config.toml
n_layer = 22
d_model = 160
n_head = 2
n_kv_head = 2
head_dim = 64
d_mlp = 448
vocab_size = 651
activation = "swiglu"
norm = "rmsnorm"
norm_place = "pre"
norm_eps = 1e-05
positions = "rope"
rope_base = 10000.0
rope_fraction = 1.0
qk_norm = false
attn_scale = 0.125
bias = "none"
tie_embeddings = false
parallel_block = false
init = "trunc"
init_std_qkv = 0.037
init_std_o = 0.0
init_std_up = 0.037
init_std_down = 0.0
optimizer = "muon_variant"
lr = 0.00818
lr_mult_o = 2.0
beta1 = 0.93
lr_head = 0.00581
grad_clip = 2.0
warmup_steps = 200
schedule = "wsd"
decay_fraction = 1.0
decay_shape = "linear"
final_lr_fraction = 0.0
batch_tokens = [16384, 32768, 49152]
seq_len = 768
doc_mask = true
train_tokens = 175500000
steps = 5475
dataset = "wikipedia_en"
MLP neurons of a small language model. Each row is named by its layer, matrix (gate and up: input weights) and neuron, and shows model dimensions 32-95. Each number is 50 + 15 x the weight over its row's rms, rounded and kept within 0 to 99. A neuron's up and down rows have the sign that makes its largest values positive.
Before each neuron's rows, "fires in" lists the words (lower case) most often at its 100 highest values on Wikipedia text that the model never trained on; "fires after" lists the tokens most often just before its 100 highest values on Wikipedia text that the model never trained on.

fires in: "american", "professional", "africa", "professor", "of"
fires after: " A", " pro", "A", " O", " com"
L2.gate169:66 40 67 54 57 53 55 47 75 67 48 69 41 99 74 36 24 58 59 27 58 59 40 42 47 39 62 36 63 40 33 42 34 60 40 44 74 53 59 49 09 48 69 73 56 51 50 50 05 65 77 39 45 71 58 55 53 25 69 48 52 39 55 40
L2.up169:64 66 51 48 50 43 59 47 49 65 47 58 36 78 77 53 22 45 67 20 30 35 69 78 55 46 21 37 50 54 33 52 27 62 79 44 70 33 44 64 17 50 60 56 45 53 50 62 67 59 75 66 25 62 52 55 30 57 72 31 57 44 35 57

fires in: "october", "january", "league", "public"
fires after: "o", "u", "ag", "re", "ubl"
L2.gate137:67 26 38 62 40 41 79 74 60 56 58 16 56 67 73 57 37 14 33 56 54 46 62 19 42 48 61 54 48 55 38 45 30 58 47 72 35 65 53 54 31 44 57 55 57 38 36 61 43 59 54 50 67 71 49 55 40 74 51 61 47 57 43 75
L2.up137:50 84 28 44 41 48 94 66 43 58 35 35 58 65 95 42 55 30 44 47 46 40 48 42 43 50 47 41 51 44 55 43 34 43 50 52 61 30 46 48 61 48 41 69 70 42 73 67 43 52 38 84 61 55 55 68 39 40 32 44 63 57 37 75

fires in: "in", "for", "into", "place", "over"
fires after: "ed", "ing", "ame", "en", "ated", " o"
L19.gate170:47 47 59 52 57 65 58 43 59 42 27 74 25 74 27 59 50 27 57 79 37 25 46 57 31 31 56 56 62 18 47 48 70 40 51 56 61 47 42 73 51 68 72 61 41 53 60 66 50 48 65 43 76 20 50 81 44 43 83 52 38 61 29 30
L19.up170:70 44 60 20 52 60 37 63 32 54 32 53 57 46 24 24 35 57 80 50 50 38 25 43 28 33 52 63 69 51 51 42 61 47 57 67 63 69 50 28 87 53 32 52 32 48 30 45 24 38 45 31 45 28 50 55 49 51 44 33 58 51 31 23

fires in: "april", "september", "january", "february", "british"
fires after: " S", " A", " J", " F", " B", " L"
L10.gate145:44 63 89 49 69 52 49 68 43 65 70 46 42 35 55 50 36 47 61 48 65 55 54 39 80 63 43 46 89 57 42 51 19 58 53 42 74 42 48 46 28 42 36 45 33 39 41 55 50 53 64 32 66 66 57 60 90 60 39 51 27 38 93 31
L10.up145:51 64 33 53 65 53 28 45 59 56 56 63 60 57 51 43 63 46 44 52 36 77 37 61 44 54 63 70 56 51 53 38 45 72 50 41 60 63 26 61 52 25 55 29 44 54 49 61 91 61 34 35 63 66 31 34 23 48 44 41 29 85 42 67

fires in: "over", "then", "them", "every", "average", "original"
fires after: " o", " the", " O", " e", "O", " a"
L5.gate373:77 46 61 57 34 57 43 22 61 46 69 51 39 55 51 40 65 53 49 38 46 57 60 57 58 54 51 45 34 98 56 27 62 62 43 61 50 31 83 47 36 69 45 51 31 35 84 47 45 53 66 33 45 75 46 49 58 46 88 40 64 53 57 47
L5.up373:31 39 75 38 68 49 47 53 59 68 54 43 68 18 63 43 41 35 40 64 61 58 39 43 57 50 51 63 82 45 46 64 43 55 53 35 63 39 24 61 36 63 64 48 58 63 37 52 41 56 32 67 42 29 52 65 56 27 36 47 69 73 20 39

fires in: "manager", "management", "guitar", "advanced", "equipment"
fires after: "an", "qu", "u", "r"
L8.gate418:26 66 39 77 77 58 52 48 53 60 51 43 56 51 63 45 64 25 69 40 33 51 18 42 42 66 50 42 45 54 45 58 37 45 56 41 36 31 55 67 33 41 41 64 68 74 26 43 59 62 29 52 49 40 66 43 51 63 51 47 08 58 55 56
L8.up418:50 81 33 37 60 57 40 28 54 55 45 88 29 44 40 66 58 34 49 34 24 37 47 50 53 62 51 40 49 70 45 42 52 62 22 71 68 28 50 50 46 87 25 50 94 79 76 26 56 50 36 58 38 57 57 33 41 48 31 65 36 44 62 51

fires in: "record", "recorded", "according", "broadcast", "coordinates", "order"
fires after: "c", "a", "cc", "r", "u", "o"
L10.gate267:48 39 39 34 41 43 77 42 34 51 48 60 41 68 22 40 17 55 68 56 62 34 11 59 58 27 63 52 39 58 34 43 32 73 57 28 49 31 64 60 80 47 40 56 65 44 42 45 35 43 42 76 39 73 54 40 65 66 34 76 50 51 41 44
L10.up267:66 46 47 20 45 36 58 33 56 46 68 53 58 75 45 42 44 72 54 34 36 32 61 49 42 51 61 67 40 54 72 68 18 58 47 44 32 29 14 67 57 48 33 70 81 44 42 77 56 46 51 42 62 29 57 54 43 17 38 40 75 55 41 34

fires in: "over", "won", "lost", "scored", "took", "secured"
fires after: " o", " w", " l", "or", " to"
L15.gate379:75 35 59 62 68 50 76 44 69 58 30 34 44 37 50 58 24 68 30 66 55 39 35 40 67 33 38 70 61 42 36 36 36 60 48 58 59 25 29 43 35 64 60 58 47 64 66 41 86 65 41 42 25 60 27 54 51 54 31 65 48 55 46 33
L15.up379:70 63 45 57 33 51 52 50 45 65 46 49 30 92 72 59 47 67 48 51 74 60 69 47 62 26 23 72 58 61 50 38 48 34 59 49 71 43 46 34 31 89 74 58 67 34 63 70 71 52 36 68 30 83 62 38 31 47 53 37 46 59 52 51

fires in: "history", "death", "ii", "see", "distinguished", "story"
fires after: "ist", " b", " I", " de", "e", " st"
L10.gate361:49 55 55 59 53 40 45 62 51 60 65 50 36 50 27 37 51 68 40 56 36 68 53 51 66 36 35 48 42 44 50 42 58 43 47 74 45 51 51 58 51 58 55 22 36 39 37 52 29 35 62 48 52 54 94 33 32 49 51 46 30 49 25 61
L10.up361:59 75 54 41 33 66 43 49 57 56 42 76 47 30 45 47 30 44 75 63 03 68 39 66 32 51 19 33 64 51 11 34 46 40 47 59 73 54 42 46 63 54 53 63 47 45 53 44 51 48 54 12 57 61 48 39 42 21 44 43 34 17 43 60

fires in: "july", "january", "attack", "attended", "began", "attacks"
fires after: "u", " at", "f", "g", "art"
L7.gate111:56 62 67 62 63 70 61 84 43 51 48 79 47 52 35 44 15 31 55 54 22 51 34 63 75 29 70 62 80 30 36 37 35 54 55 33 63 52 44 22 20 33 48 40 20 34 42 42 40 60 43 13 63 61 68 54 65 54 28 52 41 62 55 74
L7.up111:89 65 62 50 44 38 36 61 45 18 54 29 37 64 31 64 19 31 30 50 51 57 50 61 64 41 65 82 51 65 54 67 25 47 47 15 47 55 39 71 52 47 48 43 69 58 41 43 43 55 42 39 38 56 51 70 52 53 56 71 41 37 70 50

fires in: "october", "april", "february", "country", "jewish"
fires after: "o", "pr", "ru", "ount", "ew"
L2.gate300:47 39 68 40 66 65 57 75 48 74 47 67 54 51 39 60 54 41 58 78 40 45 36 57 45 43 40 53 36 53 60 33 44 74 64 33 28 44 40 50 49 42 52 39 72 58 43 93 50 21 16 62 55 40 63 80 49 48 41 57 62 48 54 76
L2.up300:46 35 50 23 65 58 48 90 56 54 39 67 52 44 44 68 54 28 39 90 70 38 40 40 58 36 53 54 31 43 77 49 37 79 51 35 42 36 36 48 48 52 76 33 58 49 41 66 56 26 35 41 40 59 42 74 55 35 45 44 53 54 46 63

fires in: "one", "none", "however"
fires after: " on", "on", "ow", "en", "n"
L12.gate208:77 38 54 42 44 76 64 32 42 40 30 35 90 68 37 59 27 63 67 46 58 70 51 54 72 21 39 48 67 72 52 37 71 51 47 46 27 99 64 56 23 49 62 43 54 44 43 62 42 36 58 73 33 54 61 72 50 59 54 61 51 45 59 41
L12.up208:48 71 48 57 66 47 67 61 65 23 64 50 39 52 49 49 29 16 84 66 56 47 41 58 58 59 48 37 59 53 51 49 64 64 62 78 53 34 72 67 73 50 29 55 77 50 66 37 84 56 36 45 72 42 54 41 60 25 56 62 27 45 56 48

fires in: "center", "point", "entered", "often", "study", "appointed"
fires after: "ent", "in", " of", "ud", "ir"
L8.gate323:52 39 58 71 29 21 50 67 35 28 42 38 63 68 58 60 45 54 32 45 46 15 79 36 42 64 57 53 67 38 53 64 48 56 39 56 39 51 38 29 40 55 50 47 45 50 49 64 71 41 34 45 57 60 23 88 47 47 50 40 37 57 37 58
L8.up323:56 38 42 57 68 62 50 36 32 65 38 75 46 52 51 40 76 31 24 58 28 25 61 77 82 45 57 43 58 61 77 55 56 25 58 40 06 60 42 48 17 43 43 50 43 46 46 63 48 61 64 69 49 38 58 34 56 48 73 55 39 38 46 54

fires in: "april", "august", "march", "july"
fires after: "pr", "ug", " Mar", "u", " le"
L2.gate117:41 49 47 38 41 56 58 75 40 37 39 80 46 39 66 50 43 41 57 69 35 37 38 65 72 38 50 52 55 46 52 75 59 42 70 31 57 48 63 45 32 66 62 71 38 44 41 64 64 40 42 56 31 55 49 63 27 41 60 25 64 33 47 20
L2.up117:40 60 41 52 58 62 53 50 59 74 40 61 48 59 53 45 31 58 44 47 44 47 51 59 73 44 33 50 26 82 26 47 45 63 68 32 12 34 59 76 58 73 50 48 55 37 63 81 48 35 47 49 13 66 37 43 33 55 69 37 52 49 33 64

fires in: "october", "february", "british", "chicago"
fires after: " O", " F", "r", " B"
L16.gate314:55 44 57 42 41 54 75 24 55 48 58 39 47 40 48 77 45 35 39 65 65 51 62 68 47 51 51 61 34 61 58 50 20 44 42 72 37 31 27 50 18 62 41 76 48 32 71 57 58 57 35 32 30 57 62 69 53 68 64 60 45 29 69 38
L16.up314:39 36 84 44 68 52 73 22 55 60 73 63 48 81 52 40 49 68 64 67 62 60 71 64 59 61 53 74 71 40 51 33 49 55 41 58 30 55 32 54 56 58 42 34 68 80 63 76 81 49 42 26 49 63 49 39 59 49 58 61 47 39 37 59

fires in: "january", "manager", "management", "awarded", "joined"
fires after: "an", "b", "ward", "in"
L4.gate57:48 52 52 55 60 41 45 34 56 44 50 57 47 62 99 26 50 63 60 45 36 45 48 53 43 40 28 45 66 38 42 40 51 56 60 41 39 25 33 66 38 33 51 55 38 71 62 65 44 56 58 29 55 48 65 77 67 57 36 66 56 43 40 48
L4.up57:54 83 60 23 47 45 56 47 62 37 30 73 34 38 61 32 56 39 57 50 59 24 63 50 77 47 61 56 63 60 57 46 46 51 27 50 66 39 68 40 57 15 27 56 35 54 83 36 65 62 56 30 51 45 57 41 46 66 15 44 53 41 38 36

fires in: "country", "artists", "journalist", "town", "industry", "ministry"
fires after: "ount", "el", "t", "al", " T"
L5.gate385:63 60 47 50 48 64 99 41 33 40 39 77 60 21 68 50 67 33 33 34 55 43 22 55 18 40 71 59 72 47 39 27 31 41 46 76 20 61 26 48 69 48 56 44 33 59 22 43 47 56 39 39 60 53 50 51 51 71 58 40 38 32 28 63
L5.up385:52 44 50 56 50 64 64 42 14 67 58 63 57 52 37 54 61 38 45 33 29 43 52 40 23 53 54 41 62 28 53 48 41 43 42 48 25 68 61 43 55 54 47 43 55 73 33 60 56 65 82 22 30 78 43 58 81 49 45 33 59 52 23 65

fires in: "american", "professional", "america", "americans", "commercial", "professor"
fires after: " A", " pro", "A", " R"
L5.gate281:56 52 65 61 24 46 43 57 45 54 59 80 45 64 69 29 53 54 34 47 65 51 57 53 41 67 39 61 52 28 30 28 51 88 64 54 72 69 50 48 36 61 75 65 57 22 47 22 31 79 44 50 69 76 54 45 47 61 67 31 60 38 42 41
L5.up281:48 41 52 39 45 71 37 41 80 55 53 62 45 59 74 85 59 66 56 66 44 89 60 46 43 66 50 34 26 69 78 32 41 41 62 49 65 73 36 55 32 52 47 62 46 46 54 24 53 54 44 57 63 54 64 51 45 67 81 44 48 50 55 35

fires in: "york", "work", "city", "worked", "works", "working"
fires after: " w", " Y", " C", " con", " "
L5.gate78:34 30 32 56 29 41 44 42 43 75 73 00 63 51 72 59 46 48 44 68 62 45 34 29 44 68 36 55 33 57 50 43 47 68 61 08 47 63 26 35 35 56 37 51 49 45 65 68 90 41 34 49 59 51 68 27 39 36 80 39 46 50 83 29
L5.up78:48 34 51 30 33 55 42 65 63 56 74 40 42 45 44 74 34 51 44 60 56 46 66 28 68 68 26 54 51 34 50 47 40 60 76 34 47 23 50 38 45 49 24 36 38 32 53 64 72 35 43 61 61 53 72 37 38 48 61 12 39 45 64 33

fires in: "april", "february", "located", "political"
fires after: "pr", "ru", "ol", "ch", " B", "oc"
L2.gate379:70 65 56 46 48 35 59 64 52 64 50 57 44 21 61 55 44 44 63 40 56 17 67 48 37 55 24 52 35 46 72 56 56 60 77 33 55 26 11 26 60 54 42 42 57 56 60 64 38 43 43 33 60 60 40 67 37 50 35 65 64 63 70 64
L2.up379:23 27 77 20 59 60 32 59 69 54 50 48 55 56 32 31 72 56 46 90 58 26 62 71 46 54 67 42 62 38 50 51 47 40 69 69 76 55 60 62 51 51 71 37 51 51 19 57 63 61 36 41 46 50 64 34 37 74 39 78 49 56 42 58

fires in: "league", "goal", "goals", "seedman", "point", "points"
fires after: "o", " Le", "e", "u", " le", " de"
L8.gate137:59 27 50 54 42 56 33 51 73 50 30 65 72 47 31 59 51 44 55 55 29 48 57 53 50 60 52 34 41 27 46 47 28 13 33 78 69 58 22 49 27 70 68 25 54 53 60 32 48 69 60 51 62 80 39 83 40 21 53 40 69 51 33 69
L8.up137:66 28 42 37 44 50 34 44 54 31 08 53 77 64 63 43 52 52 68 58 48 25 54 75 63 51 45 44 47 64 10 51 38 63 45 24 32 22 28 45 51 33 60 77 65 46 29 66 35 49 94 20 57 27 52 37 48 32 69 46 62 53 35 45

fires in: "city", "design", "designed"
fires after: " C", " c", "es", "l", "il"
L3.gate366:51 32 90 40 61 58 58 61 47 69 54 47 59 60 58 57 45 46 51 51 48 29 29 59 55 55 51 22 64 60 47 30 24 45 78 48 23 36 41 55 39 70 36 58 46 54 44 43 23 66 49 64 42 30 47 71 48 47 34 76 50 58 28 43
L3.up366:44 67 83 19 58 62 62 53 45 58 59 50 64 22 60 49 54 38 59 58 48 58 50 54 36 54 66 47 59 46 50 30 30 63 70 61 69 44 64 48 75 51 21 64 56 66 38 43 34 30 56 42 48 72 50 50 65 22 48 49 70 43 43 82

fires in: "type", "take", "team", "taken", "this", "typically"
fires after: " t", " T", "T"
L2.gate61:23 43 73 71 63 79 53 03 25 48 51 54 50 60 33 70 61 44 64 47 72 37 30 43 66 36 49 31 48 62 55 72 76 48 43 42 53 55 78 55 31 39 52 57 61 54 64 48 53 43 43 55 22 51 31 49 40 93 48 74 72 58 59 35
L2.up61:52 41 01 49 28 38 78 38 28 47 42 35 53 24 58 44 36 58 76 44 61 62 38 75 40 58 46 32 56 52 52 70 24 65 33 44 30 69 85 56 70 47 33 62 56 41 56 56 34 61 58 49 60 58 52 23 63 67 40 60 61 40 40 66

fires in: "louis", "location", "robert", "live", "lieutenant", "louisiana"
fires after: "o", " L", "oc", "ber", "L", "ou"
L4.gate39:50 61 54 49 47 58 71 43 55 49 51 38 46 43 61 55 39 61 38 63 42 67 65 90 71 60 52 33 35 58 46 46 03 46 82 46 69 45 58 66 39 58 64 34 49 43 86 57 73 30 72 57 58 29 34 41 51 44 25 70 41 42 56 44
L4.up39:54 62 53 74 51 65 64 71 46 55 49 52 62 45 50 85 52 51 43 44 46 60 43 79 50 34 45 08 35 43 31 40 28 52 53 33 49 50 47 64 73 37 65 59 54 48 61 50 70 50 63 31 63 49 46 65 56 36 32 82 46 46 71 37

fires in: "october", "february", "july", "john", "august", "good"
fires after: "o", "ru", "u", "ug"
L2.gate425:38 55 35 39 35 44 42 40 51 69 33 71 37 42 67 49 57 78 48 44 54 60 51 46 54 46 73 39 32 46 41 92 73 68 61 52 56 62 71 71 64 58 53 75 32 73 50 47 82 37 52 51 34 51 57 64 60 29 61 39 13 52 34 60
L2.up425:50 30 43 36 61 66 36 54 58 62 45 60 34 39 46 45 67 55 48 80 50 55 45 73 31 44 42 30 48 52 32 18 48 47 41 85 40 59 61 59 36 45 40 33 56 40 47 53 33 50 52 80 62 81 62 54 32 46 56 41 71 56 19 60

fires in: "later", "time", "late", "likely", "about", "who"
fires after: " l", " t", "el", "er", "b", "ell"
L4.gate231:33 55 32 61 45 69 33 35 59 60 57 45 56 72 63 75 44 47 65 80 42 37 60 62 73 43 44 43 39 39 48 38 44 26 50 47 80 08 51 40 66 34 31 43 51 71 26 44 60 38 54 31 43 59 52 74 62 12 32 45 62 41 22 37
L4.up231:64 41 48 61 50 64 56 53 42 47 35 19 83 36 68 74 51 56 42 48 35 00 37 59 70 73 46 46 53 34 67 26 34 22 34 49 69 14 59 66 40 51 52 52 44 68 49 50 76 30 80 54 46 38 52 56 28 53 22 54 42 38 51 51

fires in: "october", "group", "football", "footballer", "global", "footage"
fires after: "o", "ou", "u"
L2.gate266:47 51 42 62 25 44 32 54 39 65 45 50 65 72 62 60 51 57 55 28 17 40 62 65 64 54 46 82 38 48 62 65 54 54 45 34 41 56 55 68 46 49 49 51 55 42 31 77 65 55 56 74 53 54 51 60 53 52 62 41 50 36 45 48
L2.up266:44 59 51 69 20 57 68 54 42 66 41 52 67 79 87 77 56 55 59 30 26 27 47 42 72 53 48 60 45 68 47 46 55 52 54 38 69 43 77 49 54 69 32 61 46 54 52 63 66 59 39 83 26 64 48 62 53 37 58 33 34 21 36 49

fires in: "as", "assad"
fires after: " A", "ed", "A"
L2.gate297:59 29 39 49 47 59 62 42 49 53 38 55 56 29 65 16 54 54 54 21 45 41 68 47 35 57 69 48 51 30 33 40 31 48 52 45 42 54 73 39 24 16 55 33 67 56 60 88 46 74 81 61 54 52 69 67 68 50 59 29 69 49 70 30
L2.up297:65 36 65 38 69 44 42 55 69 41 56 77 50 30 62 41 48 27 70 49 58 75 62 39 52 44 29 49 61 37 42 35 38 38 49 53 54 40 80 93 42 57 55 56 67 52 47 73 52 79 92 80 43 41 47 50 61 50 48 60 54 56 66 31

fires in: "district", "built", "robert", "point", "left"
fires after: "o", "ist", "ce", "u", " le", "or"
L14.gate266:49 37 37 62 69 55 53 54 32 54 70 44 43 81 33 51 58 33 51 29 41 59 49 58 41 70 42 39 52 46 67 43 53 55 56 25 79 82 18 76 31 67 50 50 50 44 78 43 44 33 39 56 52 23 63 46 58 29 48 53 55 64 19 56
L14.up266:47 41 50 59 26 19 10 43 50 68 35 25 59 53 65 54 56 79 58 74 27 54 52 55 53 59 67 50 59 52 42 59 40 50 33 48 60 42 43 85 36 53 67 32 57 52 43 60 43 49 36 32 41 53 49 47 68 46 71 41 57 59 47 17

fires in: "free", "london", "ft", "location", "left", "fort"
fires after: " f", " F", "f", " L", "oc", "ber"
L2.gate376:58 41 30 61 63 43 48 65 56 67 45 57 44 35 38 51 49 83 45 59 43 24 49 41 46 33 58 43 40 28 64 39 44 34 29 44 53 77 31 42 51 58 45 39 35 52 52 53 25 38 59 40 65 48 43 63 71 49 43 60 47 41 60 58
L2.up376:58 38 51 73 76 43 65 51 70 74 66 32 43 42 57 49 55 54 64 57 66 58 51 41 47 19 54 52 47 31 57 45 26 27 26 56 42 71 47 44 40 66 27 35 50 50 58 54 35 38 35 41 60 55 60 46 60 45 63 60 51 34 55 57

fires in: "group", "business", "louis", "groups", "october"
fires after: "ou", "in", " o", "o"
L2.gate331:35 86 62 64 40 48 41 39 34 67 36 43 57 20 58 86 30 61 34 51 31 23 52 79 77 59 57 55 35 35 56 58 38 48 58 26 55 44 69 66 71 39 60 49 48 33 46 28 39 22 45 62 37 48 50 54 75 42 22 44 67 51 53 41
L2.up331:44 57 44 72 40 66 61 52 67 20 27 16 64 29 26 61 51 61 50 59 46 37 66 87 72 47 70 46 32 56 67 47 32 41 54 66 22 58 36 91 63 44 66 46 55 36 53 42 39 39 59 71 38 36 42 52 68 35 43 52 60 47 56 79

fires in: "no", "the", "army", "any", "armed", "a"
fires after: " Ar", " I", " an", " and", " n"
L16.gate192:55 66 62 28 95 43 68 61 58 67 35 33 75 25 29 49 19 47 82 39 52 63 66 54 72 52 36 22 44 37 75 58 46 49 58 52 40 48 41 64 46 42 60 42 87 48 56 37 36 78 22 44 45 56 57 66 70 58 40 55 31 20 74 68
L16.up192:55 57 62 61 34 42 52 65 41 59 16 60 83 24 86 33 50 72 68 50 61 48 34 70 51 15 36 45 63 33 46 47 32 56 39 58 54 81 62 75 53 46 35 44 83 69 74 41 88 44 67 43 52 35 51 67 30 68 44 44 28 31 41 66

fires in: "party", "college", "department", "germany", "club", "stadium"
fires after: "art", "le", "man", " part", "i", " cl"
L7.gate418:45 57 61 60 79 47 64 56 67 67 41 52 75 59 67 73 43 60 51 53 51 44 32 48 56 52 57 67 55 52 33 23 35 63 61 48 61 87 44 33 42 44 48 73 53 43 53 69 74 65 69 60 43 47 41 72 50 51 47 58 67 45 51 61
L7.up418:45 76 46 56 70 43 83 44 39 27 42 59 53 46 74 59 52 50 17 39 48 40 68 32 34 59 60 82 55 52 39 52 28 61 54 31 35 33 45 64 69 51 48 54 65 23 74 45 26 50 50 47 46 39 46 59 56 31 56 60 63 37 74 76

fires in: "the", "unable", "provided", "no"
fires after: " was", " is", "ro", " pro", " n"
L10.gate255:34 69 57 45 53 49 61 76 64 55 58 65 65 24 48 36 47 43 49 58 46 45 39 44 49 26 40 53 58 31 56 68 37 49 52 41 31 61 36 39 49 67 67 43 46 55 51 23 43 43 43 50 53 30 48 31 71 71 61 56 38 32 61 58
L10.up255:48 49 54 72 42 50 28 56 56 47 58 24 60 62 60 49 51 37 40 69 27 65 34 74 44 39 12 66 35 37 53 59 58 46 56 21 37 50 72 57 52 48 38 33 78 73 54 26 08 46 32 53 63 37 35 28 28 30 20 55 49 44 46 40

fires in: "result", "end", "until", "either", "higher", "next"
fires after: " ", " n", " res", " un", "es", "it"
L9.gate280:36 53 62 30 38 74 68 24 34 24 83 55 63 43 39 66 10 78 74 49 49 78 32 43 42 53 38 28 49 63 73 52 78 58 48 38 99 44 52 43 35 30 53 29 38 30 56 57 73 66 36 73 19 86 58 52 55 36 38 49 37 32 39 46
L9.up280:54 72 58 56 37 48 64 70 58 37 73 55 77 64 52 55 29 43 70 41 61 60 33 54 59 56 57 77 35 69 56 82 53 52 63 36 43 43 51 42 44 56 81 21 46 34 45 47 88 54 43 27 06 51 52 47 80 52 36 80 43 42 75 34

fires in: "century", "central", "festival", "qualification", "this", "representative"
fires after: "ent", "ur", "ic", " t", "iv", "T"
L4.gate235:85 47 64 43 60 66 51 57 60 32 85 71 63 42 32 54 53 44 23 61 48 39 67 60 50 48 61 45 57 36 48 56 58 42 19 33 37 60 77 49 35 50 37 83 41 16 54 33 44 48 71 59 49 70 43 38 57 53 53 49 67 41 47 82
L4.up235:79 61 41 54 48 37 45 62 53 50 41 75 63 43 28 44 38 42 21 60 31 40 46 69 18 42 55 57 69 41 62 36 77 38 60 38 35 61 60 61 66 58 61 58 22 20 72 32 62 49 57 38 28 79 56 52 66 57 38 68 41 73 67 66

fires in: "but", "them", "what", "band", "two", "club"
fires after: " b", " the", " wh", " t", " cl"
L2.gate308:58 53 40 38 48 36 41 46 30 35 68 32 52 61 80 54 52 59 53 46 46 64 43 54 43 32 61 46 28 44 56 41 41 63 53 17 51 52 76 46 59 37 46 76 67 77 50 57 35 51 51 43 26 39 49 59 71 18 71 67 27 30 19 49
L2.up308:46 61 42 43 54 36 52 51 43 48 51 24 53 51 88 45 48 48 39 33 39 50 40 49 32 44 55 40 33 52 48 57 33 57 55 16 52 51 66 75 50 35 57 71 65 71 56 50 54 53 36 42 27 23 59 37 56 38 48 61 27 35 30 58

fires in: "party", "over"
fires after: "art", " o", "k", "b", " part"
L4.gate257:83 65 61 61 46 74 28 23 65 39 57 63 58 45 70 70 65 42 42 57 46 38 39 55 30 17 90 51 71 54 35 21 34 48 64 53 53 59 53 32 54 61 57 48 61 76 49 46 36 55 56 31 50 40 21 47 47 32 59 48 67 43 08 37
L4.up257:54 52 70 67 69 31 62 51 53 37 34 14 52 62 67 65 50 34 48 42 43 40 78 29 55 46 53 49 46 86 52 39 31 49 55 70 68 49 28 35 35 53 44 72 46 57 60 61 43 41 65 81 30 44 45 41 40 21 52 74 62 63 52 39

fires in: "began", "office", "played", "released", "started", "spent"
fires after: "g", " f", "f", " play", "as", "art"
L8.gate277:46 59 70 74 59 39 75 50 55 53 70 58 33 55 56 26 46 32 39 51 71 36 30 26 66 54 78 46 15 19 41 62 36 46 67 56 42 22 55 38 52 36 26 40 34 29 38 50 42 56 56 50 54 35 47 60 52 69 46 55 57 33 74 47
L8.up277:52 32 54 52 59 44 52 65 27 59 81 42 34 45 37 81 46 33 21 66 27 53 45 37 53 44 72 63 58 53 46 49 95 44 42 50 56 71 54 33 74 46 52 44 45 55 46 30 47 56 19 30 45 51 36 47 44 37 67 82 76 55 58 42

fires in: "members", "may", "record", "recorded", "assembly", "known"
fires after: "em", "c", " m", " k", "o", "S"
L4.gate143:35 38 54 60 62 58 47 54 52 54 35 30 28 70 12 59 48 78 78 57 47 61 61 44 61 25 52 89 43 90 66 48 43 58 70 48 86 42 29 54 73 38 60 44 64 47 58 40 57 40 39 76 42 58 49 53 35 40 78 67 61 52 64 39
L4.up143:50 62 26 48 48 35 20 62 63 55 57 60 48 58 03 40 40 41 71 33 63 65 62 77 67 51 50 73 54 42 49 41 43 34 41 25 59 43 30 80 57 59 60 61 32 48 38 38 79 45 33 67 55 72 46 70 27 36 55 51 33 48 51 18